{
  "head_dim": 32,
  "attn_scale": 0.177,
  "bias": "none",
  "lr": 0.00887,
  "seq_len": 1024,
  "train_tokens": 560100000
}
MLP neurons of a small language model. Each row is named by its layer, matrix (up: input weights) and neuron, and shows model dimensions 0-255. Each number is 500 + 25 x the weight over its row's rms, rounded and kept within 0 to 999. Numbers have three digits each.
Before each neuron's rows, "fires on" lists the tokens most often at its 100 highest values on Wikipedia text that the model never trained on.

fires on: ",", "os", "at"
L6.up415:507481466504509477478485456496498479527500476484463501487474488465539487491485481519500518492485511489455451512497518509553493488486545512544508461542492500497469499479537481469527537516549455481506565459509477524488496473474496435484507532513503520522478464480515474498510482542488545504500512508489506494471493500508492497484456512542509491541533484497484555471493507531476501550479493487482511501494499486519541474575501474473491495510475511532494496503468502488496506505548530478502504484515523546546514483512477490493538481464503453518513547461517536512504479536519534528501505505543449513526492506504493501530487475517563482507462464487486535471507532523521510457513522492527494540526464531455463502512495485511478470518526497478485467522521508488514472540507522

fires on: "d", "ts", "ate", "uring", "y", " it"
L3.up372:457518466487522513469494477486501516514441505487508480523481463494520480488513505536540475468484481479531494473517536509535506505503470485464535508469477545469524499515516518485555471502475488511446523500508486542475488532510503526487515494458477482533508482433520538551537503537461502519532482517473486506475449547493518511540490482506483500499497484520524494444507524516519494456486522462485465525475516507487567488522502464532514529487480514473492537491473528500513471502547519486530535490455504517525491534518496496522498461500512498503475504480569529505458488564473511542499468542500516506476519478480537521505530483486502501513442452501521518477543505487527505534480481522512529497488507492482467485492456505494499509481501482488504478492521496488504490513552500

fires on: "and", "ot", "n", "ion", "y"
L7.up858:502485488499477436509510539496509492515534511503477485519501487482478495460523457517481472496534466517515477499503470476492509463517486467549495487464513545488533499518484489483522476487469513453518493453496522496493514504476505481470486502487512535498495484516519488490507525523488465480485508580495542512514464550502518545491524515506513456536521479466475533486446506481503501508487532478481486542478468469541487534464479497526511519501516494483499519467537536496544508486512508495521515508528506536520501511517508519506459494480481529522526506497458547556513532497532463473538521526448500522461462467544525508477515438474485528493486510480482485503474517505505502459500508512519531507519516459452512453502472472505515445514510479490450504483467463519494511480553483

fires on: "el", "ir", "ased", "ed", "ur"
L7.up346:550524470497499533510517504463546500502488545511528536512486513463525503564512476477494466505532440478510489452520518520491485507500471540537497504497545479520512499477503503486501465500504510498494507472490558501479501514502504471495497477563535505462517483491513472449517531537496478445495516499499534497504488492501491530547494477490481485491447463493479485494498525517468482531486475475505527487507467517512500517555509493510540484502500487527475508479489507474504523511521476447509512495514507502526461519535499508534514484522520478536515476466479506489498532510499480524540509519518500478446522498489455448529496556534497479523504532501504498495497504473503538512538495468531435524515528423458518514501494505445430523502478524482509525492499476500487523474483531

fires on: "\n", "==="
L3.up640:530489522503493508514525521492514506528522543494471520508516518572516475466529456505551519484519495540476438446439509529476518514483476515500460489519536486504543491528507505495501517494508466489482498531507494534518517517492530509488490467497500500459515446501498512478502522495500511496480502503492525512475489542507507464525496535531480488526500464479484515507459481462466531492484484510514471487456513458482494492498470485483486484493523559471495522489509475526517474492471471516512484529469521483496464493488521489482486483438500513504522527519456487522531525493478486497496489485507539486509467546534437474522513487554489459506473515498467550501465472473474473547485512521476526529512535537504451457451499533529489539531506469483524526513473493509487475525511535

fires on: "ober", "==", "ant", "\n", " also", "\""
L2.up315:471495464500453512480491456493494519481475502498536506494467495525492530481542483482496517503525500513475537511545499551506484510493476465496508523543505466550544522516502516513484452479470526490517548479544511479509548487493511479531480506519539474464502481510478524515510434470563507488493485521511468542573553520511529489499467523523482504510508465458537518517500505492526480524532522498471482494463491470547486537527494532475480469487467497534517507470557517456470529450512526499499490490484542499543451509522503497515494512491498502480470493511523479505486532494479485532527502548498477492495511480466493511496486500491459536470503510477480542465481485511467474490505523483474541500486516535502511512519452489502465513481535510486482516500474496504521476451530514

fires on: "a", "f", "at", "if"
L6.up321:514502504548519512482516481500491465457456521554503441494510533486494484527478491517510486443475492511499504520535518525519507462498505479504480487548486481530506481536501509483464520533540509499485502498475531484474533481541539486528522450529470460513505519515499505492529563496550500520516522533484493471471486492467515511446464509490462556481501511522483472497464525508486514520523537476543506516462504530517506492523495503474540462503493471482513500465513529477520481511495550487489515489497443464459535473454499514471513503495474507514493493482503513470506525512459484481485493498512542461513504490494508505530553510490518500498527514515534533546506443500483499513466545530534543476515544530494480482521450542461454497487473500508486517506487530502484477518496498

fires on: "-", "t", "r", "ct", "st"
L4.up840:484481509516501470528500539487534509503502499513489539517471470490486520430459497525524489500501510481484471533514545480493530504530518508539532552525523572487459507463498489510503528469500537512474551501483498483497486470515463538522496459483484468490455521513493523496485499531487507476525513486482527513496527485523484528536486476452475518477486519522500474485508475474483486525550524498486494516507568499535483474525476467506501507478497483545522529479493502470517492484467565524486477529485541492487533495481524491488491487479538439481488541523545475503466495472490501464513475497527503476486566441464524487486468507467524499462494525505451484514502514458509528462506520489509516522535525480459474511486529471483486480498503484522512505478464487485490495516466521

fires on: ",", ".", "y", ").", "ish", ";"
L6.up533:498559474523485434542498467506459503469530487477454543491465504524548465504529492528487464487519474507498504450483473519539494464537479518505494512496505464521535494458501508538516496484496550517445492535554489470534534544498513471539494494497469525527530486520483492483458528484545486494436474486495546463493500484468513480492530468472495487512507518515511532479468565499468484491471511511479478526516474536519481522489544554519497464529482473521529499466472511476475496493539520510479505528473535489497475513469510502513515509500496462537513509476500491468538546514489499523492541457510483498556499535491537470515496508507517489498531442505498503488489503525523511505527516500489527491516515493489493520498441483488480511506527483501496473498481512498522501484490503

fires on: "se", "wn", "re", "ist", "own", "y"
L4.up366:473531500519545490523568469494497508536533491525453536517536492508511528548515506462537549484466482483511500495477513521517515519493492484517513509495539535549507502480515502488522536511499527500493482497481504485416514496480445502475486528502481494501529496480504480489508483446497536518493511437482473475519431439517475495466555541478531506506487486510490499514477525512493482504513518503491487490516492505477519526499511520511509483531498486563492510516485500493455512509566471492474510498510517519505481484511477476465484477506536520499471544515483460502546480543487480519470512550489495454487464517477493513467482481528518465493480501508499488479502478484463478562510494489490482476503502516565495507478481493436497480526489550493489473531490495509516525489531487

fires on: "ic", "er", "st", "c", "im", "ch"
L3.up402:518467528511551480516557467477500502500496513483482515501513513463471491505472491513485502478503519504448498544499456522502511478492514516474479528508477508488492501513529505481491476473483480496512511487478528487510498474518481498485538485530488507521496497555537454505536540508496497487508492499425471513520521522475474499549508513511469443498491515521489523450483523496460501473511446491511487494526530467531537516496487502511534537499527485529512539503517491567471489531501488486475547492494507512555523477502506539508503512480517496505518506548488514509455503490462523478521542530496468453472486509472474517530483499561465482504469479486532530465491472465504495552524500480450536496511527480448499528489475518443543501491507493490470496488536471459551501527498512

fires on: "C", "ic", "um", "c", "up", "r"
L4.up990:470533525520533504546520519509505505446489520499522495486501468480477495517492484519475529499469508502484482534477510527489483437475504494503567531466479496497504498484472502506497491491483457503546461527532501494533519486530464470488540538575502514489478509516481451463523496491456514503479485526482502458511530504548467507486503498535490509486509507458516513516517511495536526501471478462544525502493535505506482480507528551482493486458484493485515549499497475525484514479519484450500508501474520461510528502549510537535520489502507515547484496545437526493499491461493545510492569500512482516509500525515459500523479440479494508501524509488517491491473469490511468474487491490507529465530474482481512526528527531442495479473520505443507476515488531466493481533486503

fires on: "–", "/"
L3.up702:509487474551455468545506558493485487497495450509480539496518482450503511515525461476514472519493534533511490523520503469522521514519465527508520489547501544509484507547504539564497504505500472510472525529519499541507514486486481514503465503513466528529507480445496506430478516517488553482505498520501504524552503513463531527493497499481514537496498538451517492507562498524515460504504493442467509481529491478491488481473500488521504481501537482466494490537483548498504525487536538516501533455435508498495470501486497444531493509500542518521513498524459504478526496500496475501506472468529518506489495515456494497498486514505478467495460503469539487537525505471484487495505472475466492523514516515479465496484486482480491515502490498472518467499521511497445551543524504

fires on: "===", "==", "F"
L2.up185:484476457494468492519477490473526550488472510470477527483486469482529510487481490514522493487468452493488496526485513461536551495523490483510478493523510533516500511518506514509518481506533479541506486476483492489517497523474471506498492501487488456478504525473508504481552509544499581508511536521483547500468462499517483532499496518454482511493463504516518494549555471457487476506499520503506496508515527487482477496477572461490476486509504455499503519532483517573515510505423508474528492498508506542523497500471495505535499452451529486511478449526515495477522492502491515501514497479529508483516533461491465536497484548490536478496452480512499504487526487481486536531503486504490530515536534489547526481477518475510561458514490495481470493498504476504466533481454485

fires on: "im", "ed", "y", "h", "w", "own"
L6.up89:475534513446551484509524497500487479567502471482525508529530466521527534501502518463464491469521500457479463494495498495511536539449539496478501526491461517543507475444537502489472537527496527488479498502506555524475427530501514486508525518475517526521510498495498481492532513467527493526508519516470507505484505504477485481499479498512471465498526456511512489542475488474493501523465537470504471540486516496476461514489492491479492479490529506540481519477512494492485513508520473495472538471495492503534505508505522518482502475506491495477440506460486564463537545532500520521450514492534521509525474515492498481498484486547510494520419522512520534502486476485502507540518483506501504557525487468508468467483489492522506464532543480510477524548486503531484522502491522

fires on: "u", "st", "od", "w", "ast", " e"
L4.up258:532556470527474487466486486516491499464480490451491508533465566490480505516489499486504497502506498463511522504447510502537527548486521476472498500457522471524514510487504517485486467528505477491476514576519496553425504512535485505473528458465523457493526519469502500517500476522509524484497476508473507471490506564503516536506503490519459512526535508491539496519493552494501478533454473517470438484481457510518527494467496490524407501498498530494480513502478531488509486538478510522507482480467504513459487520482546475486498503497524493535511463510498490468476476544510508478500524486478556489507483493464518506461501471529509514502502491512498508473494488529494486478538533485513514502514525524489513478488469479485493483574479523540512497500524518499511516488511504

fires on: "e", "he", "qu", "ar", "ch", " He"
L4.up449:531470504473565514487474508492519501489514501465482503475539497474517516555504504504503490485529498501471512467516517535524527464498468549468484503507489484515472480477470492485479478490503474461458513456547504480489521474522505479472519490483501471462473502517477507496491460516486549469520478523495501452496516520523466539483551518522472472497516504530528493505501490507460507500475457549538497476518489496487480468500524492529562522493541481515525482508547535462473534528546511486493542475457458506491474537512466528508537509482462509497534489467550464513540514469487538537515494505519496471525494482504518546472504515475504458485506474534545536512478505490486523502495490499527502536525523479472528530487515532509505486511510517453478482496521504510499526443457471

fires on: "=", "al", " who", "er", "e"
L7.up684:480502537533496482515502475510512500517484528532488545489449491506540498536495490459511524526510482538467523520483471519529470481501510477519456504512502479467495479495453509483501480476490543495538486499495490519508505510548444519476494552470458462470494519495550517520524468492488515531490509486518493505517493510486504487509455443531451517511504495520464463507475487484528530531472488504505481470506500492523481492486530508524513458511520483483539512531476523473498514512476500500532546527491498453477517540481475496463507541429500458475506495508500517498480520507540524505525452530485538493470534450469476487516475561509495526502480475535448544523522529489476503482516505491523487494502493470513518490459492522506474487527528493529524500558555481522489463537476492

fires on: "a", "g", "og", "at", "al", "ed"
L6.up165:477486498525478506491526496465513464449530489545520451562531536532458495471488513499492555475473478476457528568495485504539463443491472496486499516492539510539502485508500532479484533456518509482500478474535568550511512520480495527479481509527517505530520487461480514467523501512490478478517488467487498520466511492496514511475530476461491462497497527494513497441520492512450486470525510479549538505506514554501486448508524507484511482517504487476511504497499492527535509530504549477507499513488492530446501520485471508490508499501488482512540497477516514503512481491511481476535489497477516464528481468486520521466518489499474551495466520489556499487460498498478507524472576497531509449482481476478477470504533525499506485496492478471517482509525505489521492503474516

fires on: "qu", "u", "le", "w", "b", "h"
L7.up645:498555452551478511508494509494457494498493481481496532485494537478513520518533499513473513479499504517554455507481460497501523549461511474462524471482493498491444490537494511470477537512538507497463470503516471558514521470470517466480503515494515513524508570517514468507489515520492522521506462482509458476537473518492494508549450506498499513530551488511486500556501524477469504526541513572470538532483525537420485472502519509535508497492487534495513493485504501502525487480476491504490494503507490524471458523515499527496492487465492494523518513502490501499506495491487506486486528500499520508511464504485494499483509527533514526495458520484492456490476513536531497520512552496470506461459489522513490503454517448494477465529438461476481491508475504524506525461526522

fires on: " at", "old", " ==", "\n", "man", "ot"
L2.up247:517515500509524499483506503482539496487491503466441510482537563483562470516507515491504532455484515497495512538484488507496493512510462498478531489490486486460484491503488512532539483484469529503489468522454463493508497497467535474509479512490507453503479542459507499540489518509520492486476522506480509523516522453475518477518476469508499524499529473511508480492458509534479538501510543482495492502491555524498488472526460502506485501494507495485535472493492510496495506527469493489495505515521488498469487514490512499483474467522529508464510498512521520481516476510521547520524498498491500487411518522511467502517494463542497499483508520477488514538496471596556525555534508557540515497534538521511473526507446485506492489529539484497514471481456485460460494493470437

fires on: "p", "h", "th", "s", "ish", " is"
L6.up74:523474454531436483490582543493487470498505499462451464492501478531500494460530554519503525497520503479441541473473502497475539527489520516527458500504520519509515441513512549499512509486476469524507488520498549476480482509504493538506512434519494497540495479552454493535495532516530534486528523501487507453500489504559501491546539493495456490505520513469513511493506522492511507471513497477462532486449517485524493498524500535504502481506496526459561500530490486496508525503496482515462494512496506508497510486515507503460507555477495512500472518499536554500541463475480517484469473487523515510488489503543490517497507489482508529494469501516471494479469490537461500485526478496461535475477480519532483510501501513477487515479507516509479505539464481473479466469498523

fires on: "i", "am", "ime", "al", "em", "ation"
L4.up611:466498519518508493500515514498488487439440455525504583503499521522507486483539512480481497492487495462482520495531483526517525509500462474496517494489501444492500495520501505523507484486452496478527503500473471499535499513485533511483522480522452532545548515516546490526514542511479513509458492505516471514512540544502506519522516504478528517483520495522510525489442487479469538460498517517478534520490478520549511424537518465464539450514489536487446483518455506516460444508488511485539479505519489476544480520475490512530493512481515502503543500531500505446474524500516527475534509505461467514485501502527523463487478518481507469516481477501477546486428484517496492483512495460479487497504521533488499527493519492507507477488500514501484472539471512513526504470487501

fires on: "e", "g", "er", "ill", "ut"
L4.up890:493509465501508505540471445511505497492510538545476517518516455489469488523503507508491497524528500540492509494463513514495494484490511499464501505526485495559468525553482475491464465496534536469483527472489508541513473531537472503491537525496464466469474478484497494504508495495489506468541463482529491485487516493517496492540456465503509491490537505517443545557476472441419471496480494535498486497467537519492516477506522496483491452505525525482505505497485487479511499503524518508508523521520502471509515462499501520453495493509485512499480536527497499518513535513524508491464498530502515518512500496471403492475555524508535515498478527543465504565494509499529486459477516523496493526472464451463508508491495539523488497464479448483512510486504506525494504501522515

fires on: ";", "\n", ")", "ent", "o"
L7.up770:552474502485499480505465512515490461534481530504507468499511463485501498521513456496469442492554530512490467511459527528444497527489487495477496505518526524513536489505523490514466477563486512530460524489480477481501551487467510483490486499510501521511527520503513491508504508502510463483473527483475475489490506498491493542533516499507513492455494523500503504484502567464509485522535478446537463520504498517478499555502538545519447576505501521522487548516543486485492501426528503501514501523490517489509529473487522534498549502524514511537481483521516478505547562486515494518490474522490535505482483497499514465449522499502474503502491530506512509490490545470518517456514490492474524493503541504524514467520518493541550477462479484513505498485474476452520497475491480

fires on: "–", "/"
L2.up162:464501479491468505516466511498478497507524462513488537451485484438478469520492460470493493505554521524497542492469522482500505491518501530493503498494479508504485498503490498518502520534530486521460488500498535540560503479510496527559485486523529510516500486515497504530572502448460502491517479481501513519514531515505503474474495493470524507519555526509513506510450489476521470480493510518498499492495544485516460479556496497486473447489522555484487492527458513478501461464485514519443504512464493505495475509541534483522493533479512505520524494496529525482518496552523506492449478499478539493468497488461453507517517542532497544461478514472461472530512501519538484501498467481499473488526551545480514467493514552475513512493497513500548524544536466503510520513514511

fires on: "s", "ad", "ond", "t", " St", "st"
L7.up794:512523504533477485500491478480531505506482511487481524507500503469547478503513496489496525532510521487517490525508487509505505471531472541509516510494542548510520478465499517521522513503499497485514464481498508521458424460539533582500493501506453478495501499503474495522432474497537495497486496547528495506521521492549445492487458471495501510473554486520484527519481501463520506473555531469477479527488498505489500495505500524489503489530527483484496516512466503456519517542504474514502511488459503496454530472507475532472530534503502532516444525514459539511538529518528479511460530521504498526526479498521514510474473465493499494491468486519494441500494502473483481476465450489477466515520492494517519466580490504468526488526514544530490487482531460485526488484476479

fires on: "er", " of", " were", "al", "\n"
L2.up92:496522463489551570479517491482516497496500490517535487483474549521526477494501516475521521496491492499480511489454503503482493521448515524481471499511464492508552518494499475493522509466503484479452502516489508471511561497525486450493488524516491518480473528529490458496476525536542501449533478501490526465496542492480513544566483522527534470517523535524489467506524506484516533492513507530476510483511536496485527478532519487521449466487495519481515507501483512544494489526486487502495477494468481520484512495446525490492493518466508511493479469549513490476469511529467521525530502465480467488488454509488479517523516515582460470525500462490482532475478514493488423535494548510527537525467523515508492501523494516472536522480490477480479505532500479504514498488506547

fires on: "\n", ",", "|", " |", " the"
L7.up532:446476525498454511519486514512496461530506500479528513493497505518527519491475474526509504491529473521488498507492561489505499517477464520469478489501543501498511504448462451457494490524450487492492509488515481517501475461457517471511464504521471464505502545500479507521490510507541511528489537518505517460499484535503501496486456452515546548552500492474527484491496529503486499496496489525512456494527485510438466534517542483507502533468502529517474511500523508484505520479515504508494500515521454508483481517529485512507507531524519525503512511478469476484495487462513459530533510543520509521544501517494493475485462462498543546467426494492526509540440485485539495525517492564550473519493511532487510495481472520442484472486489487496492482493519517489472446513537491

fires on: "o", "or", "i", "ore", "ation", "and"
L3.up800:503465481480507510493498521507543514471505491492569516486496522491498516467492510493536493468505481495506456516460502536548539496483464510480493515473506475520511506456501495491515502534508519515494491515496506512529502470468493518485471514546499532539511494493477525514442497486493467474438509518488464495509498521544502482507557485543530444460475461496511528480498492538482507484491486451487517476488503493535505476509480515479535492528515562500460514540518518458519551500544516489502505457456537522479512536479472488505490528454514471503520539502507520480509539503473503538507527524469452492463511482538467477478506511504487503464520481460490527485445500477461458513499491507512482509501505538528486517473451499482516495519476488495493532483503539511549460487537446

fires on: "===", "\"", "==", " =="
L2.up77:525507473495455446501513488529514518505486472495495525478444457517524524498478476494507485500490473525495528510499473477552507487492470526521522534564514495526499508508520482540502486455561507513499525542518519531484539487468489539504490520530494447502510488470475494495505513499567491483497522555495451486537482506481524476509451500465487506510492512486509467520496516447511529489487516481491522520484510514479518530512488490448504487516493442515439523499533494507546499516503531512507519499521505482529481492454463493488539515496501504465492463501546475470533519489478544504495471470529478515540518526506469472463483562493520465510528488463524462491589493492500495496482511548476527467507493518496492488494489486519538494472514493500495502493544518480478503505487486

fires on: "d", "y", "ased", "id", "ec", "b"
L6.up680:493524479511479550483489490471468525493496488514506515536507486494546503524522496506489439503514469484495488495506498531485450493469484471480505500496541505503512511442520521510542548489494472526501527491518479493513519543461489509492510506486535491532476481495481533443503500497486507513500496482471530513541511480474521529501520463466545564492522500477505492523498504560526519547455511448481488512484506499485506511544526449483496532471475528464509498486451514531506453501469541491544490469486525471491505511474518462489496480512490505532492488476493513521486471552468523551518461462472508536502491520536496482458464424516499491492502430493499523486480478537525498514494458488481500505499555495459529511511505505538484513502516517491535493498495503472505484543523525

fires on: "ing", "e", "und", "ate", "en", "ight"
L3.up79:479459506502481460502487519489525496485497531542499507551569490472518490502488480490502547506460498527462531522521475475503508494507516484477470512517492525491494505487507512496506476517536481566477472467540504503495483510509516500476509490491490488519503481487478495494495506523478467511504515528499521492456485539494490559496522499484544539504493490509522505523417508520493499469523473476530534467506480523509489481477504501531469544526512531475518493477528504485456501518510481470468520518491467479530511513515467515489482536478572484518504477478507490503464481515505496536491512542510499521523467522470498486462530530485520467515485492496465559483503521508498533462491490514517561489511504484468469490504470431467466473528423551513461479535544490519512537492535509

fires on: "l", "er", "pl", "ill"
L3.up456:539488473484452501475468504506540512480499523476492529518492518486514504505497499498497489490492434492458491451484519487499525502513476496500500494531519482482468559506523507491542489548517503509461549476489530494485519511489543467477509483518517501470506506498522499515519503480515516481485474513498463507513515437489498460495491473541479501461528485496445474510473480475477436491483474450510493487473539507534510532481522511512488460513425468455490495565513466496520512450461483445489497456523472504539532529495491518500498519471519510503529506526515488523519523487487472511517487516482530536503496480501507491470500507519525499538503533537481482508465506531555486484478498520533541528501476525494502505455508551527487477470481482521560513539488528496538484495531475

fires on: "f", "and", "t", "y", "ue", "orm"
L4.up828:554465486515500500495497509496470490488490483523502478500497460487457474504572493471487483501506498458502516499446498500517505487510467505512499472519536467492522445535515483492508504512468497492506519488483540519497503468493490481460514497502501500480492516473525514549493452515479553538487494494552492533516475505526516496497479485505546493516501474462484531458514480475478465504504526510536528507541474482522480563531486463505517516464531514486511518529497512526500514488499475516533515544469522522459502506498496506482467477577471484509504487472480486553507516499543472508539529529508508552504427458500507504451524490443521507522501499452505496521471515490493489521461555519525513499481527474515480539503505493541473480467518503465479477512488484467546512492471531

fires on: ",", "is", "ts"
L4.up767:453484478508513502546511515509529475531510463475451529458471511500514467513478496497484481517542509507482454492481539467511510479480484515505505512527511451532491523493478489462491496494540427495492525501483516513482529494548487539492518494467513456483478489500525463482520517549490504528506501489493499535486510481548481484527465475553476487522519511500478473515502484448504529505508512511462517478522520492478518499553522496530462499502524527475515515485476547480496503465497530513501533505489507485476557476545457488500520483465516510470513510526558496517548510521493546542502527491460443523494523514477497460534537489517549511468505501537528551497510490515500479515524510505508509529465512444460451461503486488491467502478501510487459491473512527505508475488494475

fires on: "ct", "ain", "in", "ot", "op"
L4.up403:499528486525451506473534493494518500486510507554496516476490489516496514433490516486502469520508513489504520508481541488500502498512463527527482521434530506503516505441504478489517487523467450491518441499528498476499542492485490509541510506465530472513515526531514482498478497481542526479515521492452531518468483500528485541527506450477521530520440518486479493523467524481503519500486516522483481500546513497495487457492527513533511461504500517499483524521488512498510497496491476555537486520528491491516459479505494482458508510512551518488522467464494557509479460500466523499490510525483493463491530507512453527482481506530482495478542494474485531505496563463504493522465497516431494472471498561493522441536506477523487514518493462531468511519488505506459533513529500

fires on: "al", "ur", "g", "he", "y", "ed"
L4.up333:489499494498472486513449504510504483499458485523495492569455470538475485479487514495514479472503477514528509482507525526494531520506478492494491517484498469489544475480510511500489482443476535471485506530480454480481480485524497490449506521524504511452495518509473503540511488502457506465468443534508506510525493484469460499509476504525553484530518537535498489506523466466524530521492512518457497488506519475526522475498517507487464520521492502521497484503479513529501486507508567460561523493534505537491504542504467537495518499494492541530476529509466494495517504526499508522537508513499513519500502441484485488514525488457513462498476529408501583513500472492497476534463527497502505487469501519467512509478518455429466487478497501515500477498490507516534533528500513

fires on: "===", "\""
L2.up284:523484529452512485465545511479487533483468431478496500491481470507547525560470506513506521467462468554512505516475549482530498477513496541534501536457543512506511534459527479537541470499515486550521490542493500486468527495464478501552540482520494504517506528498495496496456510492479486485522486518511499491508488486492525494513438496462500502506484534502486502497501479466519502452500525480497486512530516473498542511494502484465490536483481509546459523512499520503506471474470478489535513488532473495525522536441500502484483504508503500455516429501543491497513499513507519472509470476503491523520488511520476525511501546537515449500546457480488456479502470520496487505514479511501530492523526484534500471493513506535546506502507499501464474524505434469505494512473485

fires on: "-", "\n", ",", " M", "–", " P"
L7.up411:511506561507457523491488492521505456477491479534469515499517496533534494532479463540527519499503524519485556524479526472544490485507453495476468528491522522528498498498465465513499507490467456491513545455451516522533475516504530472535486543501445517513503466505459481493537514459454505497533481546516529468520500506503505510486438496504496513495538478507514539498487533503536519480523482511496479490515509503469490487497466484510507503493468488541467549506480501522409450478506476498471506519503449495539480485537499516486533505472538474489485517458520509485512514490498484509489477457486503497508494525485462505513494482497498477512505494497506518524443531523522483533538467490500490512514498507529499491515461512522485450484527469510511439507535516527456517470489500

fires on: " of", "st", " at"
L7.up633:523459519494495457550477509516555489435506491523497514532497503499533488492508471502448518499523482483512473568516501482512502499492495488522518473510480463490494490506485525504516450494507530445428498487465528478494502480516498533479485489479490482488439490513481496513498482506496507510495494490494560490481522536486499498528466485508495513520496513500492490472475520509510497469543549504543502488508531500480496461520484472482517528537484486479516504450522525478481460500496556462494555526519547477486514488519500478523504471531490460456465523488494512455533491459504549508510487499448544551473464462512527533468515440480553540491525516517505458529496496503519510492455480481482493500511509524480530541491486511512509494512509488514548483509514507510522490530518476

fires on: "el", "al", "ent", "ach", "ch", "ur"
L4.up586:502515491488496519515470524476531540461548497496529531520557532496502448560500501530518499488503470468489491468526498498522499509500485534504549464481523487541500498496517530537539515554527485492542514471475508483503507530499501441463530480525491464493500499495501513515481534510488510515523490510470487520497526505460490541512532437498498490512502506485512447505513523497486503492555483485484488454444507498520499492486521483530558505535479497521475523471482488545498479497501510495475490472529500480540502474486490556516468529511488484505520509477443486478498512500489483465496522507504483470502473526502476461497512515515485466567460491553493484469486463525487522452486467485494516526495493556522477504484505482484488483465512480444532507465504462499523495506566510

fires on: "th", "al", "y", "es", "ot"
L4.up539:469518482498491525488514468502519531458511506474480424483507489497485505444519505504506495483536484496527513525509523546478502509508512483487470488481475530530479497479459486504465499488506536522476496548485506478504498500509496506473578488504448492501499540533515520503492493468456493484533461526527551550513472495492515471483428480509489502500528490501511482555487475453531506486515551510472493484509496511518499520502539511495485499497481500519535474503416502513501512491503524516501474519518480495477479522515508533526505486519491539467522451509481531459471543483492489497501521485510524533475554475482496540520493526462526516500492482504501477511527514531475455505497453448510540479499507456511463527494496505472462465513477512568509469501490555475492490517514497

fires on: "ar", ":", " |", "e", "an", "n"
L6.up938:522492546477521481494479481492530520513536549485491504522531466532498463496496515472514500488500554484473515493502497488520517479510441480503472496510539496503475479513476507503520497544507565492499547478479514522494477470501494506517518480474546502486476472489485468503481479473476484519495466512495467480557506513505483500514542509498531518490524453496488532562518480509491477468493483523516481494456509474452461538502535523475526537506486414529482488474531487483496524485490504535540478508471444446522523516501472552488462511490464481547466502536527460456512476482508522532483488502475462510497522506456548498474520512522548533494491528517528458510490502495463556510507503511490498512500530519510516519497497518489465514506486464485509518473520473491500524486471522

fires on: " St", " 1", " an", "us", "y", "os"
L7.up732:555450448499541457500499508508494565502517519550497528512464497545529519494508514517452534480486569529517490490486538486534503467526493535481475521441490533531534456500466500480473531486451548508523462493523485502452542479462533516460498513472524489455529493535456491496511481466509508506521502504505491524538525511495466480473473467509487501525481514558498474491471487502526521514473501506480508469491459515470516468479519523510473508517518482524500493519532478481501498489488486496479502495513474500531487494489464518496495476503502489494517503517437516561517522475506519475488490514459514482461520485535490501482540511502510502498493556512455473524498519503483494534533495477499519531542533480511511499498480445498490542509519468491486494489510504478524459484491469

fires on: "le", ")", "\n", " for", " (", ":"
L2.up888:531498500474519541526498515523454510515495518425535477490504538431490483501487494480497533512521515545508510504542515473498482510489479484471475527490544464471452525507489543492502531457536521483488497459476498504551559547475495481508542493487495449504531558510485530496501490482529512503505536516522480464494523522538483500507449529518492504469521513494530505539503492493530495539478455485475506485518500471472437503500529465529531524508486470498517503576500500548491496472516485499484498533478484482471544477498474503497522500507492527513476523525491490496476498501471467469532462494510499524493499481521502516519466508479508485564532475549478533478486516539503511489462500495480512489502479514504500465537499486472504486465502509516454488489474500554508489499501470

fires on: "V", "x", "ight", "y", "og", "st"
L4.up182:549536472515527468537549500472517463504468478492519521513508507494497463525478467530472480483495473487483483530521526539488490536498527509506482435510475495520444519474473495486522502484471481530466483515482534504492493501517500505462502509490491540506430503540499510493517573511518522465528494522485507474549518496479500490458504512542494470544519471507496463507522486461495506512479554448513473449477497533496479503478505484476508528474495505497528545484484553515468495545522529509466502490517488461498497503508477485521491518522486494497486440503491452514502507454479487475500502493539483517483515498533566510497511447483549531521483538510481466523486446521492484528469516494497508475502499462525476513520490502511505478514489527540491472483510446500511517519522524